Weights of a small GPT-style language model, trained from scratch on English Wikipedia.
Architecture: RMSNorm before each block, no biases in attention or MLP, attention and MLP in parallel.
MLP neurons of a small language model. Each row is named by its layer, matrix (up: input weights; down: output weights) and neuron, and shows model dimensions 0-159. Each number is 128 + 32 x the weight over its row's rms, rounded and kept within 0 to 255. Numbers have three digits each.
Before each neuron's rows, "fires on" lists the tokens most often at its 100 highest values on Wikipedia text that the model never trained on. A number after a token or word is its count.

fires on: "o" 52, "l" 5, "i" 5, "all" 4, "ire" 4
L3.up125:158139068137172143095192144113087175148091121110140109112076106160075122200176130127148084135142139080110127115131160114131184106128146123180117121157120161134177162124115165137175074192082171115150148129143115119091168148179121115123080153110102024121067164123121093100109113103106138158114126087101126150142189104132129085147081100097104147121151110178087095217118116164134144128176184130106150125144109112111125093128143076200160134188116146116116116184136068152109142090113100
L3.down125:109149122112104118167119108191132064116127142158119137115118156079153121063115183149131126113174144164146120059081150190148103109120106162048113096094156092118076169128155119115098120095184094179098113144152124192108109094149116150100141117120127150124178143080140136158154131161139109112151120184106160171115064144132116154104199169153161165118101172127141160080101115084138047123130080107159147139162079131106130186118149144058106092076117117159093091102112142138198094142152179

fires on: "u" 19, "ve" 9, "o" 8, "le" 6, "to" 6, "d" 5
L7.up474:184141102169115078124124124132086172127116159145113115167136085123172116103147148139126045107152167163177153129108133144139133147127066137089120132145180120120109064119181183149124148136095100126077131170102123174101054188141089117119185125087116132145206156095171169142136122148096130165091142111137162111123152130124226045165151146078182105175144147134091185168161105120177108083184161142146115110102101154155119125134128165152189105084112112135121174156123089160137130119143112
L7.down474:105112162128099136051152137135172095147106123118119109113093154167081153164124131106128166118108090138116127140156116112130167172100148195133128131123094131138108208096100070141138113144111160111139124103118075074165090100127176140133102176127146111122053101148093092154133108115147173165136076142119095077073115124134058178119105072172103190059124109134109120093133128067124093144100136166152124109173157094176136128103156086047079085191120082144138121122143165155109160187103190

fires on: " An" 36, " an" 18, "n" 8, "iv" 5, "as" 4
L8.up599:150135150157094147097113133124188093160150153109147119088157126146142143094148078113167120178115226054165112104101140079106122147116136113058147110191156041185103140108110131107138163085135112096104166168125121135098124123045099129145130146091099130113120111125147092131120111112099157161120139077152149109106163114122155109092202092115076148182188095124093191119091111117132154084129106173142172116130164127142214197103112159154149171151106118142109174158129124129198120105122139
L8.down599:201103140138147095160131159138162132132178117167125074122121220108071094125096087193169134092156085121178104073104101143087156171103105146181132092133085134137107155057145116072125096134097162177153139121064160128157141112101119092072082119207147135188125161149142147132078154105129145175175130139170115134137131077188151147123095126160159134062189134099076069114132138143121108177152146102108139108113156126117116139124116164125165100195131163140125126112150128150168150130122173

fires on: " |" 30, "n" 15, " would" 10, " was" 5
L7.up366:152219112128162101037109157155113136100108089132150122075134096159173136063118078087138078178076161175108161139112168156102142149148098138108104162191168142226134116074198167111126096088138148136155155108155152147116113152088120096117166093097127174144154137138105165085131111115093172119107159122145138120127158103123152114158130170136145143139159127224098107128154122100101108152164125148089128170098117107160159101165079098186210137113147125143112166159110097116139103158123149
L7.down366:147011149110118141074145157157152159154127134178100093098085120179063121128110128102127151114128184095108131094130123078166155157068184092133128083081160061122091110198135094106169161093128124132116190183066134111135134148144146135164108122154112131131122139162144068169103072197142062107114110152173068128103157106149133137154128124141094147114079129123151158127113174062142142082131122104145137092129203135120153143107168085147129146159150121119122113168085117092175123157104143

fires on: "an" 29, "it" 12, "on" 6, " 1998" 4, " 1990" 4
L8.up419:169098113156128145118143155115193125124137076071090102152090168135118180191097143090111148161105122124111097115168123136115116128149146151078109130183128159113102117118108147084074140116081090164142198152118117118101170162061056127098153122132128137122149168138116090154083121150080099117093162110128093071167130091138085137105179146138113068130070187105092142161095145161098138117238176141179153066102130069158133120115121164137135190146143135107076139149161136153168160101155157
L8.down419:086131097057117187129072144128074143118131101143112146114157186140154081085121116092046163101143100122132193110116134119086132155108120156115130136082101131124105155097148189162117057184092107109152136145106105151142103084194142142142159100126119142105135098112127146120189070098205094080130113127174139115129110180059124111139091146143143146140154043167122095131148132069188152085094079122143149104165134133179168156087131102125116157123048152094141078111148151127110151147112117

fires on: "ome" 13, "al" 13, "om" 12, "id" 10, "ide" 8, " in" 8
L3.up201:137120128136150162177128153133136101120187162078111089133169167075162148130107131179121214101145175158108128110096133161073156126120098122129129120173098065130116110160069061116143139131082168114164116123047157133083130156129145147118094131173093054117130175186097120182141109110130140121122089099114154087164109063134103073098088114122163198133160122090095184147106156171151111062092131150114138165085141092128151126164133134107148178121156122108126181179145122121193100135165164
L3.down201:178166123155110103124099111097068158098057125148139101159089103147061115127126115121138097122101135101137142186113123136151087155105106133117128143128106154094173156115120218120090125165189105180105138124127062133126142114117121100165152131100160175139107094076223128124093143125110097120134122147182114171100108179141165204143171125135121105122103079166169159091148108121130164177097126086184150152164121132160158138080168115157204092205149109102165070099087079142109142149127147

fires on: " part" 11, "in" 10, "it" 10, "e" 8, "k" 7, "er" 7
L8.up78:108094101150099116167103097152131123167118175084115144144111144105144128181091144172149137128157124144098092115052136093194171125045124125134147077201115133101134144146162145100041165126107070176089082142119166102119163102162116166122109141125064111116161136151121105077144090162069129135117139117146121154172138074117128129125131149124039138144082159125091138142145129193159089067167166103146114109146106107142140143100161187132183128104186104115097126096113078164196095128152167
L8.down78:123119161143159123116123093102132151096122116124092157129078123142101085131092121083105188117119135113116156101211159171057135113159111153123126117141175096089108122103104104133165025174106161141185203166091065107124101171160116157120095103121140105130080114095171159141151143154145113116103143125075129154107123148157085118157144110151157154169160092169158152088136141077152118111066131122105154071120220192139145132165101121095122112146081122070163150191098162175105158144121085

fires on: " Is" 14, " were" 12, "c" 10, " are" 7, " Y" 5, " became" 5
L8.up182:198147134170149161090100114129121105113122140141119144108139172059139084103235157122196129119105112123121137195197128144159135134140099167165198129105166178089143143132083141085136144091071158132152134149076128146090146108111139134144134090144147121130142122179113063133177142113124129097155126087134153106133141144086126046155119157117059152177136125175141131135195170142054104121117124129102145116143118122109124056140109138124155127069077188113088164065164108074128115130138110
L8.down182:119158124095091144159131141164096097114114090173160098169086075179099200124069097111096193155119145090127089129145095116140040136121086133104076137106120121157108130104109098108090138150158110100085070141115143116086176184126172183099169146153111118165141121175114145134085094181148115159122146161149160104092181173059140158119132159142150138094138186072136132115106122087129135166131126210144131113117153145178147159153131091163161101168135141152174173154113122074177118062151158

fires on: " to" 22, " not" 9, "ar" 7, "o" 5, "ou" 5, "m" 5
L3.up167:166120123122101152057096175095090140143108075119095121077124102140107139127172128115138056173157143134119112161128123113181138104140185139147114095131158053102109159090106105056162119191169163121095177203100118124101106170115100057103134119144088163137069196150072154118138096163092106100115131086151095085112161162138159136143154054113173170182131119165152188152160076158119150063133116133145103146099121125148154135121149135144171179144168169153115147119095158168114131129112126
L3.down167:196093088110155109121152159154193120140122114104117083167164142108122157090119152116115178108144191121120077071111164154087112159104064095095147160114091156225160157116129106170150140130077111130092130144151076155190172110133072140099115087121170117175084135087116087132123113108160114106130206149142147137121107072067166088096164152175171131132176115132133133071086138061104111173128176158130140108135132150108109103088129113120137082114187126163156104149145180158149124077128131

fires on: "s" 43, "ed" 11, "\n" 8, "p" 7, "g" 5
L7.up40:152168094133125115108142115128132105100141091143168074162127072109075152126116106204111127190114149089172051107103049078146117135082123157102180144174183111114155140130126134150094114131109157115143106140084106128095164102141118176159123090118143083075191143153159095097175109129161176134154183126090166108112130077131130097110117152173129125137168175176053140075128122147174135157142153201178146142127101119098136143151095149115139053168088104153074124160094154114141077134134174
L7.down40:086157114105126081153104172097107091161152186120093099108123175087104083136137181098133124111106022137145176126150123187085150144158150074130098143076045105147184177160115130107130155121139098142154123116184178097148074137066159135101147146150129130110123097120076094125071111163130108185161123091128139110139103081083120132129186188100061129141127089109137116188118125161120122070109132111110140124124138083120105115155147097125110185134154123114219124076116180152121140142138102

fires on: "===" 31, "-" 20, "h" 7, "\n" 6, "g" 5, "ed" 5
L8.up334:155128088144111144156138149129158071135139126093132105133079144132122174158148088082122167156068185139143116107148110105115117137147094153128126108140110097135103139084086096165104111112158144080113118125110166171148146121141191127156145151078035137080134170188118100192123136137072138103135094105164129172167177138107087162069125147126131133111102142151165158134049114111061154106095163120158184151113078151147099163136147106147121093054173095099146159157154044140131065107068178
L8.down334:149132152107195137067174157167120119062144129140235106194138156144131111135105178160144125093151121092112119090105085128118150145120180159129085145145115119153162125135151161104147132100149096154174184107131128070120213125121135146108086095155150117090062125138094129094162061169149108130156163105092145101134116103085100095087128202109093130179169158117157117087165199180166108116147165116172109132121183091126122117160095132138139134184173137137108107112099194164126089138137138

fires on: "on" 30, "ig" 10, "at" 10, "ot" 6, "g" 5
L7.up113:120154101155124172142170119143192074136151110132137122118134151148153108166208093146074148162128129119115168142112113098111114140139184072077154113102149097122121134099159142108138178133135149125165111125161127108131089150057129102123141107188089100090150136165093096126084138137142170100054130089175126116181196123074062074115214090089151142129079090135114171128186148166134169118168104110123081077131076065156133167088159138137185156111136101086127149174119127138088126176122140
L7.down113:136103134150131115073112145136134123085085122141101144177123114145083141107101139131117091119123140172087076111131112120205166146127082151118184117188108168113174114086168199145173119171128117132136102084186148123086146164165092076092112168117136131108102112170154142098187117124081126151136104121090133127104122114156199110113097138168136102084093208129123139140207137167139057120138140121168153125059176101147105145114128129037129048115140177114137105144111100107168194125150099

fires on: "," 45, "or" 12, "le" 7, "u" 6
L7.up2:133103155099104109098140101171145124115108083139138128169074068082211080185068100131144102124106169041122113122102083158160162106130171075157106098184165132078140122163108145129121133079062151107121128169055120131148098152128187065102116102107119102102182143142124155129129157162107138108147204114132125126176170079118187076137127155141173126125160155125112127103113063188138125131107128127129117153111093129114137169117123097180127107131122137173124126178109089139098120166159210
L7.down2:141195141141084123139130128074116133135140144083130147112154098145072162086164194144115133160127123120152170144135140077167108173148057150133144072088143071179094153098086159074116183130161161144141144087092112094184151083123134146163113169135104098116101136117119134095176103092093102142105213139084120116099151143149110195113180156141076086135127158159143147083125147096120091129126117157154140058128157112113140137120085122050122154125136080145117112109200134078097134033145111

fires on: "ar" 16, "in" 15, "t" 11, "it" 9, "i" 8, " R" 8
L7.up513:104140106136090067143163102154185115171129143127131145164134141133090134119117106071095120198137175099140163212117086124200127133102142111106136086157208083098146153166161158086116088103047117140152151133163145137048104132116110119115149178087092121139138145140146124138154139140100087101150191067135103148126107117171128096093179157108086108161099130193133146135171056171147144100159089154156128100151132050134112164121144087101117142096117111171042121138118113129162152099142119
L7.down513:134124153192116219159176109171131175172065128120152057091079140148141141105096173166174126121098103182127111133122093178064104169137088083076116109092131111112093103085146145158089110099143097136164129106127098107108083103124107119118111105158120104085123138131087093144171085088133154151130124105139125099114123111170109168123082125123179143088179146125080116043081119092164158079132102134093163100155162196184097107147191099147129134194125161107169135171106118159123098139115133

fires on: "l" 19, "n" 18, "qu" 8, " |" 7, "d" 6, "ec" 6
L6.up224:148171130190156098111078142151145116153103109165135090127134130176126142060127099079154077142112179085152107121163184139162103139133115145124139146160239150138104121072180179107097101086171110090156128116080130107157137135147107083143156129102110192129077157131129203123146102092125107144061126130142106139121154099113168084106053149130068122127113129140124157081137095138129114110206095146154153164130067123097141180157172137232154100088167131126105117117135110153124107141138117
L6.down224:130121114112084078117133145106177119081183173151110142143096098090132179142134123064126143179158127071074075133107151086145159170161117099144186120150089129173123114111118048118146157135166095137161141093107127137090083131154163119103100074128103109141156152178156110084135147134128112113190185118208134172074139117171161154126130129176143176119061141079145134171085185109147154167103195147098115068185158161153147107124137062141131108154131112096163170136144154142147152148161156

fires on: "W" 25, " h" 19, " w" 7, " W" 7, "R" 6
L6.up268:143100101099217162092141160106143154108101116120167130152069124081066094167171155105163117135092111123154162130101120096142123134139121146142133086119154138118153150108105122140066178125083137141116110125098143134042170180150069138126107183138121178152166102165054135134067126155099118148104166146101066140147140117082176091124110113209084089107121128172120142156106158132082127129168104101111095151088131091079127164153134091181116143163106116178087118207158094159120142130172190
L6.down268:108137114158079124161108126064095126123199085150123071134189064176124164101096074133146086150139129147132121141153146148118134135150102134074169158087145175122096142152173180191113116131164124130170074112143109160161113140103094158145162011130151056125135166149177098117157107145130132100168102148123120134105136170173148086149151170081108169107160160078135110117157082106193158100117120194166131138148088130169092183120123102131066094135110131101136167068109129151132115112117123

fires on: " at" 19, "et" 10, "ob" 9, "ay" 7, "ast" 6, "ond" 6
L6.up493:105092093129126109091120135150082151149128126161106122125070179139127137146135119052137127094068177082144147067099144094134134138109128173105102116132148115195114161090120089196131126130107090058126123133115136101104114101103109085112142086124182116197112085141122183139089148112135085136172173154124127167178137127106145051101154129138098102185123128189076174185155093158076088178126101068102174192185106108140127110151159093155121158073175137135133100100097122160117135115095172
L6.down493:116152169081148108128126112123122092072097125131145170141136154128115103084140177137096143119143080170166115114122124136155188097127155146118161093069117136068155128152119185146132052135138149153100151097160148184169085150176175147101127169134137096103129103170185100099162134142181146079095152087101140096084116123134154149165037115103161201095141159083173090075150140089105160066152136182077096101112125090169093137093110075105131122095090093169137194105168137109117150111149130

fires on: "," 87, " W" 8
L6.up426:146128044146129135089145146128130183119157072172164109150119150144110142140090118146145130185111087142151087092073155124144149128133131137165141137145191139106194099090135139140081124118121126112213149116130173130122128195162131088133100082089190141130132145141139157156128078118065134113099147144107164137153151130123113142135131164175066147126069154188101148175167167107147160148193114134150106158107140078158134166149142130193161096106105116066013109159156103087164087088131127
L6.down426:068098114102128183119129123107152142111219142123137100113107163114128097151141137118148162103092099168148169074147166126140126219149104126085192110118126146126110150143120122101154081133121114120116101103146076097119129086135094154153149081191102114156091162116118078096121106148177202138159095124220090151125113192148156116145140073119139075073175094111135142090120195137091174090116138119200166108124076055149161175096119133155120168109183131149161121106116114118157147143127154

fires on: "ak" 18, "ost" 13, "P" 9, "A" 8, "ad" 7, "ip" 6
L6.up438:131078145128131113074132109128110121115090084142120138114155154120082148123175140145134200129141068106123109152202117090128146112153135114087119097123094148181125105130075168182108132118132131122147060129066111165177128141142146184082153104131106105113157154105143100096215147230086122118152110114094135125158148113080137094148109170187097107131126136142135201114102155149126094138156178157145149074153147116106097121166092101092096108081107095155119124147157069211204090087161132
L6.down438:115160106094086148139174154133126132111101163136095120137094147096147118057127101105132074220131106169155174132119143196109140161101117166186138186116140119104131133132133207112134077145129122134181143158181152104112119152092125149189122167122175121143135126196109136134068136042147113096074115116137098146132124174107096145102097065085128129166136119111150138168134118082109109079193129116066066135159138135122106165108130189107133154136187125128103156091156144122070140090065078

fires on: "ed" 28, "e" 10, "as" 8, "ep" 7, "re" 5, "h" 5
L8.up436:108083124163093105121118157155100067180117187122135166150069163084106123136119120174148164133104108095138078107157144074163118197170135159118113157128123132161173144090064157125131105112185129088110099126111117218090109114145158134178154071094133099161126163105101107129140117143071143162065125175164174158109179086123074131069114080128132036138154160129125151132070091151086104128115108112116111173156106113142161149137139172185138128093120103108175176160157154145139158105154094
L8.down436:164111159059090105069164096089092150097145077106132126138120140144137159171108103027132144093127131143123136087103130127102158093108126075118122151106079125185090073131166075078097167087075152139168144163161150155173136185129131206091097127113122082138122131151122151115131149145165163112131163098086055100133081108103120121159113162146164055163084175129098088125137164138162142169092109164099140130129123185134130084107107151148152098169141156130092063189137113124157081098122126

fires on: "ed" 28, "c" 15, " was" 11, " into" 7, "ic" 6
L6.up451:143108085159139168129140152099087136160152092157084126103100170182102123104146127215092160134099159132093172151179076088160157080123102161136154167182110164147144137075085149131121164122148155093121131153176162137164099120138185094114147135116144093114133115085121143133172140144106114112106088083088167123141171117080176118091137090131121146167125147179115178114066136083125157110208132137106157156209105110116104102097129132197117120110139095150074154162123071149108076100077204
L6.down451:098157149108078102065053124212165116109096184114128118108134128133155044111114121121178125066150147155058123143105172125129037128134102126154147145121136073174173160158160164106135092113112136137114167126112140143075157136175058117150121098110082159162129113108100089113060128110124163153142146169117112143121105189187123094172088132125136069107164124128113116153129150214122079159127142165132109120095155100115141171124134099104132096166091132125123075125176187140121169135121086

fires on: "," 23, " of" 23, ":" 16, "l" 14, "ar" 5
L6.up384:193132122149123141088127161104124134148092165115127068147199123149096130141112145099225097175138077118108131151117069173127162106148163139095094075158133101097155092161130142115120098171119109101080130133088135115103142159064122071117118161137140121121119136139120126164146116117081126102101117072118105121108153157150078049140196220125148158144124127142131143114105114182120168052138164053166091190133097123132094149110120093179135106110145083102080201186101132146118112139108134
L6.down384:131131154136183113126155172139122144173149091117107128101093198139105150163130117173068155135090105171173115163030134162090070137148089086093155155149138095160141138143128114114161098099157141144161114099100172164163149172197075191181152079138152101173127135095151098127103082142159132166168104109171177158146103131138177168094132133173112152161120113120162164104152108171136132151151089177104134098158097159070137152121144133111110116184079103122166066080133062128156112112098176

fires on: "ri" 16, "ol" 16, " An" 9, " Wh" 8, "u" 7
L7.up276:163155103107118133095111098145174102108116168155130121116096172127088163182097099073154185097114135057120112129069137181188159137122176122095144150212120090058128066166120179136159150106150182117117182135133090102131153179044147148161113122072155129149173153119131140135116108113100155098166148115149174092073164144131200103110161146180160121144144144141103117151125132163152134103143092115132083147123124116184164174116133144134108138142140066143052162089145166135127100106135187
L7.down276:070083102139126123155104175085161154137123137122109135116122142183119084083131156194104084136086128197132124169170108146052102170112092165115164133110133122121161118125108046094150130159191136137158088103109138161127165103154118123158143144179131091110184148155109103081100095163124100159108181147192145166059181184132099127119091120097100114059145157151119125084096118106120094148107118175111157102148139119128143100150157139121150122121123116155129069178085125076156216103079074

fires on: " was" 36, "ed" 19, "er" 15, " is" 9
L6.up521:106150129122125102142147123117132053173124149088114135135110125175166185098098129159123137125134145168144182139108092098128085139121142125149112112159111176132130137092097189183123181099103147114130118144113183122151088120078190109083140109113105080099113140127072149151182169177163142126165106052132137108087161139090189111126084089120167157113095140133100145093114106185069107139113077126167112197122120061110132191112109118149173084152202055178100186134103105086098138138100155
L6.down521:136104151104092121108081112141000175131111093171126161097131087140098111153089077116141132134179094059089099102168155134099104116082137105142168158140174094137133133133163138107178081133108119134097113126117056151078127096169076122160070155076120129164098115120106085101140080141124130108180118133106174160164139106173104147124184117108122166135100108168090113129152152143146139141046130198117113114168165123149162113149121144139121106119078205164110128155124113100093145126132090

fires on: "ly" 15, "te" 13, "ially" 9, "ely" 7, "um" 7
L7.up406:178162122141124150087167141087094095120148108155120155088166113097110083124176064114196072167148078072117136128111142167106155166173139129106077087149125174113153134098149183091108135142136117101211119105079118111115119107142144096101143139108109138148162152083128175143109126138118127179180092151162120106170157180071167117098138115170103155148073090203080160117079142150195133176139132148137150112131076157110167208113155138126105135139139126142027111138130181153116120141106131
L7.down406:097110136136075135125103141143134112082182165101141115140115126087081120078164133063106124112131095108157118126135092154143093110110124124169167147138214158153144138138082048129143166085090104129139108160130112161056149130159140168148118108117186164122102114190149123189132159180096107158113141134176118134131151115119093181134196087076193144183147120096156139113136097162166106077157155066153098132116109131069185064150155118158104129136133132087183133097151121152078149111203170

fires on: "e" 19, "." 10, "ard" 7, "ers" 6, "ne" 6, "ive" 5
L3.up529:125126082160136070121120133110137079082132111202147160166154122187081130115168174111179098079134125091135150171120133138146120127152126174111105078173145147077145164135074145128082102143101171121131129114085124151105066153100129151118070094214156126147164150183112093107170121095130127199070174061145149142123109113107115114121057102140118177165124150191091175064103092151162119084124153125134126131155101086133104137167124170094117131142162150147075128157139134138051101150147167
L3.down529:124158187118138171133114172116110113105129147107142144109113149113134114184121156085154136181115125169171143122112201125119155130132139111121142091187099079185138090163149157089102063131184120145108116079113140069125143116126136191084174147085106158186126086074114169107066114171083140120139056155092124080118158140156138137160091104144145086126119129095165116166201182127138108156137076140136116134065167166114131159132093109133188050137125161108063139091157161147150175103118174

fires on: "i" 57, "to" 18, "o" 13
L7.up374:200097121169099089084076191116124143143105129148097134083129090128139139149162110131126092160098154147145063189202137137130082122135059124079189135113182127156105091129081151106122095106121137148127161211119160123101114165136085078127091114105103117177157146133122128128148136101151167087137205083110113144185140116127115141139133116172146142108161114147084186157115130132141113102134101146139123090074127087117172125172129147153130037165103059150127116206167144168095178116095133
L7.down374:113159147061140136098162165172139098130094129080107112116081121146115093125108127153125080136156189081135164190106140129104089123149128112151141148056167164079121181134147178118157156124157132169117137099172077167132129137153161140143107166108153070160153050185093131085112135106109122165189152145094149102091129070097082116129148090117138111128187185143107132064164107089133085163105131126162136162113130078128066145093094140158177214135110163144122095121124183182163146138138170

fires on: "," 67, "though" 11, "if" 9, " that" 5
L6.up132:103144104155140174074098126098135150135129116185106101141112110106105158135125077074184131130154125106170077117128121112139149120119132066141154130133166145140107115134085147110083131127159132088106194140123144177126114173128094102092130139121166101063144109144112114119143102183049190141083194095144081163164143142167142129077154153230140157138123164166114128172128176171155176085147144109139067158184142129127142129098140168208143043126114122151081147126113095129183109111065138
L6.down132:122136117154133200022154176114080228123156150141111113055139130111124159063072103116116131126063082134226105099095143115144160122124107197118140127150138104173111161157117104129120107122164127125156128116115176147120127132137090150109126116149184172143123089141065059145162085114116092188103113116103091132085129132138120141141162085092170111133133172130081096148129101115151147150159180141084101174138099147119149162126109140206123079124110091168122114125124143161153095095097149

fires on: "b" 34, "por" 16, "it" 11, " are" 8, "igh" 4, " were" 4
L3.up380:199165078156198135126151122147067133157179092120094125094145162085219107108153124106143127131132100187119092109123089129179170106139139150036097115128112136160099124091110144122116167125159156121143160061151102134100095106130094105134109121114111096100138182190081079079143066117123124117112132115131132081147193124092067087110084193106129155191122138098076101105187173138115138183147132133158120166102107146122134085132145127144128140110124121148077167110158117056145169118155152
L3.down380:094129106090113149126080105076155108101122142097179136122118122215137165100146158163132084128115147065136156176068138167085058166105124099150156125141163167199104143123153128181164114128179140115114089155100145143102106132091169101105165157168138113103180105101168179105149162152165125186129125223210167162110108143105177139162138098108211170146098164129105100153111114123085164115100112129082114145152123137126120164121190125140128182134114079112127131113086119145130146130123061

fires on: "F" 19, "b" 13, "ations" 13, "wards" 8, "ro" 5, "," 4
L6.up149:167118077115115157120092158126116154097112133134120086050117154168089145083150107146140152179097103092148122140173133170162132107111120126152110153142119191136157106120104185125109126080138122116171197158092124138142183181164095139070112114147205123091137125130197108151188156186175137109164148103127082087107126136125144092077108152161089146205106142159118112166126039120152127165125124178131112115157165053123179196162140132142160096169153130092125172146149183126125138108124089
L6.down149:086094048113123132111132156144187092102151122155115137114094129128145066153107142082117128049151177132074124159146164094162090134124144136122148081145139102063106157114108107149149129143109136136057063154088141166121073135129144165173121122146127143160103132175134131143100136135115079136128097073201124175086032130095121172140117091192113138122123071130131114154167181128071167109112172123124104144140133157116177145058116187137120169107154153095105103199157106156100175146141099

fires on: " l" 25, ";" 14, "el" 13, "ad" 5, "l" 5, "," 5
L8.up49:143127123172148125114116160117097102148146105081153083064120161089088127169102145151157161090120156141110145182198072148191180106155235121098048128092144173123156136099176178088152135099133128121151155153134145119146109160174139128059112145127141141117174087142129064173063098151158139153089131069105089141133150110107145086079155145146107130146095146150150192094117141180121115122150191112158139102164149107093143175192148108124125123164163106145156184164144121112101143148114166
L8.down49:132092166077129198154122141183094081181172118153141128169132186140156175112103079174154137141145095101109074112095134140081079179142076116160075154123084086154102089182140129076083172101123173139137136107122110085142144155171148111150126200171133171145100093107147102118110129137100158116151135139128162143143126134103115159167138182110154124129125141094173156088149063085122081148131140112056114162103144195120130117066093162052083133151156101088172115095155149167150120116156159

fires on: "A" 17, "D" 15, "P" 14, "E" 9, "O" 7
L8.up462:127124095149188076128117141097128107105073119129082154137087118151173183092118136153181122161085115134139101128188081157150159104157119192080093157168144150120117114149108133162102168094147129118143133178120107131141148145141103091136103132092158142083166109112164143146130109188122140074192131116103119113106116098096165116081152104169125170164134116192107181120127113138156127111167193098147131191198210099159181182186139171127133138109179092157123163109076062143157108058125116
L8.down462:094129134124121159129160130093072091091074154100133139114133104173145129099130192138131070160097145152132130109118121131160130095157156128194095123112172139099126184122144139104124049075104177081121135124163126116132118086139075184094108126093130091168190143117107190147134073080110076092162151106054157150151088136118114103152077065115142125096124170125143074165117161119155155095158161095138121099120174192141065118150182149128119199126115170144126133153132076106130141118038101

fires on: " m" 38, " sy" 12, " an" 10, " An" 7, " ph" 6, " 19" 4
L7.up610:123112105151145148121126125134149088185150143107111106110117162163157163062104147155138126157118186131194130089087124145143144132111149130128067100143193084136144108057137108111119208111146204085102164189141097130184158116113121055122170135094144136072114124070135168148181111084098102137077153113154102143131188137152111133136218100131097139135124118141120089167084072098118189096180076092182164179152101134149089138140150123136158120141148128155113162146125093150167102106079153
L7.down610:085122113124113042111085145066139141128131125087147130102139127111065084138085080135126143142129164132146079080160138099092164136151094145112143147139121141160098083103119155098141117122113079162147180101124164094127117152047126135132124158130121122124123125133170104135137167154107147161140123172132115103132123140177170193101116105124111126117207127053104153102129141120077054089170065160074145116119111143100121153089157109087183087157120186109206161146112178171153135114196214

fires on: "o" 63, "i" 10, "0" 6
L3.up422:137108094122136140176114130128070181112122143117127121082057072182133133137162139165115103198180129159110158144179128103166193109137131112177093129125096087075135119137141145099102106165167175153141181184198123113097145145164120118156113094082143119151132182033108116129096081120113113139145091117138092111147157082167130099156127114138162129151183133193162164166146076099092111087110158163120126132115093133107137095182111166152158104158147134143088184191086071150089101157090103
L3.down422:092133169158127129101133151146147084180113142163114094125152192116125133093119128179118158090122150131159108092109121194077096129151057105093095106075170193165156148137118112159159118053058081112141092144117147134151101136122119169047141139120122054090116095129179136125131160149140108083192151132107134153106094135123103095176125119167135176123137116080120069080099172128144126147154082128129176172119137063142148169071098098090124124086080113131155131160131199140157139101190112

fires on: " for" 19, "on" 15, "|" 8, "ot" 6, "it" 5, "in" 5
L7.up109:148080065108152081104122132109161121120071082135098109146101182127166179161164087131085092183161126131148104147095129121130139143124158159100154082151099142101095100143190130122146135085099094128154196083128132078098171159081070152139174117084099106033128171190148122096088150106147158155144114127149129149235201125128141157111152111103115167066124113150071153137167119111103131127171086165147128084118096086137145128171119099193155136109111134085124112119165084127117128128155117
L7.down109:090118085191082145134164122096146106129125161084117133148145109124079100085085159145124103144148111183106175110152132109164070166085121127085176124151154125110142136126111161132111097134127194108120125224095105121106127131155193157091108140158139105156160130133129059130185114129120084154138156118125183091075144075093122141149084126178091144145165145161173125147137164069146163108105168043142144152167137114156191108114135105054131160120082124187111097124177112166164158169104189

fires on: "on" 20, "al" 12, "ack" 9, "om" 9, "ter" 8
L3.up370:166127113155087115124133135073158079106147179132137101133109118123158138177080153133107115152152134136131129113115134132182185159106171115141105095206101167151127136136135152112097148161045134091144138149122128121143095115123140137112095085160125090136180177087158121094119162095108163125125109120131164111159148052055085090140104108155137118109090189116125167078166140137053146110116170182151149088112142153163196131169118098057119096112161124065141175164185107064208115153111090
L3.down370:086187149099139190111066125164034140118122090085131132106107150105094131076115169107148108079147109169111122135178123088142118122125103171089110141112098114128153123116148124140173112112175132128126123095167080128168146068122144146111126181089099198098098094118170144168110093123093115108137200086126122178117090159162191184156144114138099120140142076189170061161109131103182104164122117141090128138145139120133064129088117148191126157112127156131121093155073141209089155134160087

fires on: " Le" 21, "ly" 12, "ely" 11, "ess" 7, "ive" 7
L3.up478:077125085142152142163136125056145161132107120107118175102110115147094133096194144145175074146125072092161175160102108167087118115163165081099120090163083091044191131116158199096120117113163115133165165119071100169086098120125125053080143136084145156098148113092077147120175086137158106154086082093121090166139103120144104136131185122164097136167112097128140108105102114143135112178068077133117189082159133069148149133118098117127145144097134072154115141149125120155072126123158103
L3.down478:201125172132155138120156124171118127091167168127123173097147163131178097145088152148134134122131153128149156109185127094144123174138139167165182144099144174183057088149102088161126211123122137102125157135154100100129144135151169218169086132198129131182122153138189123153166162148071103127160162137139154145073196106130149126155098107147102151132136136115151172122147130106155130124160150128154084142064087141085084090218152129178126117153125145140089108160156168064174142143156120

fires on: "ond" 18, "ut" 16, "et" 11, "A" 11, "b" 5, "c" 5
L6.up550:130123145145190174147137129109130165189091132158114089105103148114139158107070103075123105196128174219117130159179124129067139126091101098142208161124084159162124150128128135093091102125098106118124087183152150087130125114114122145103088070070161106164162117170114152104173101132077117151122116095124139146153170156166173113114153152108117128155123118167079190179114111131176101131136031159084099181144135078162122127181131122133149132164191082126091137099129139088167106162124156
L6.down550:139133150129057070100099129164149082095165102163124147141159097131112119128135106167174146095104137129111068157117116113180202151204178077089111133134159146060149158167079106119135096142171134158158149130134135143107096157132137148118129137168111145142145148094152107149165103104203121151169185123086166137120100050099103096163129097116145152113141147149138064080153138113112160155131192109180118050165191103126199135111122100062098126171059140142142157140121146116111096151166135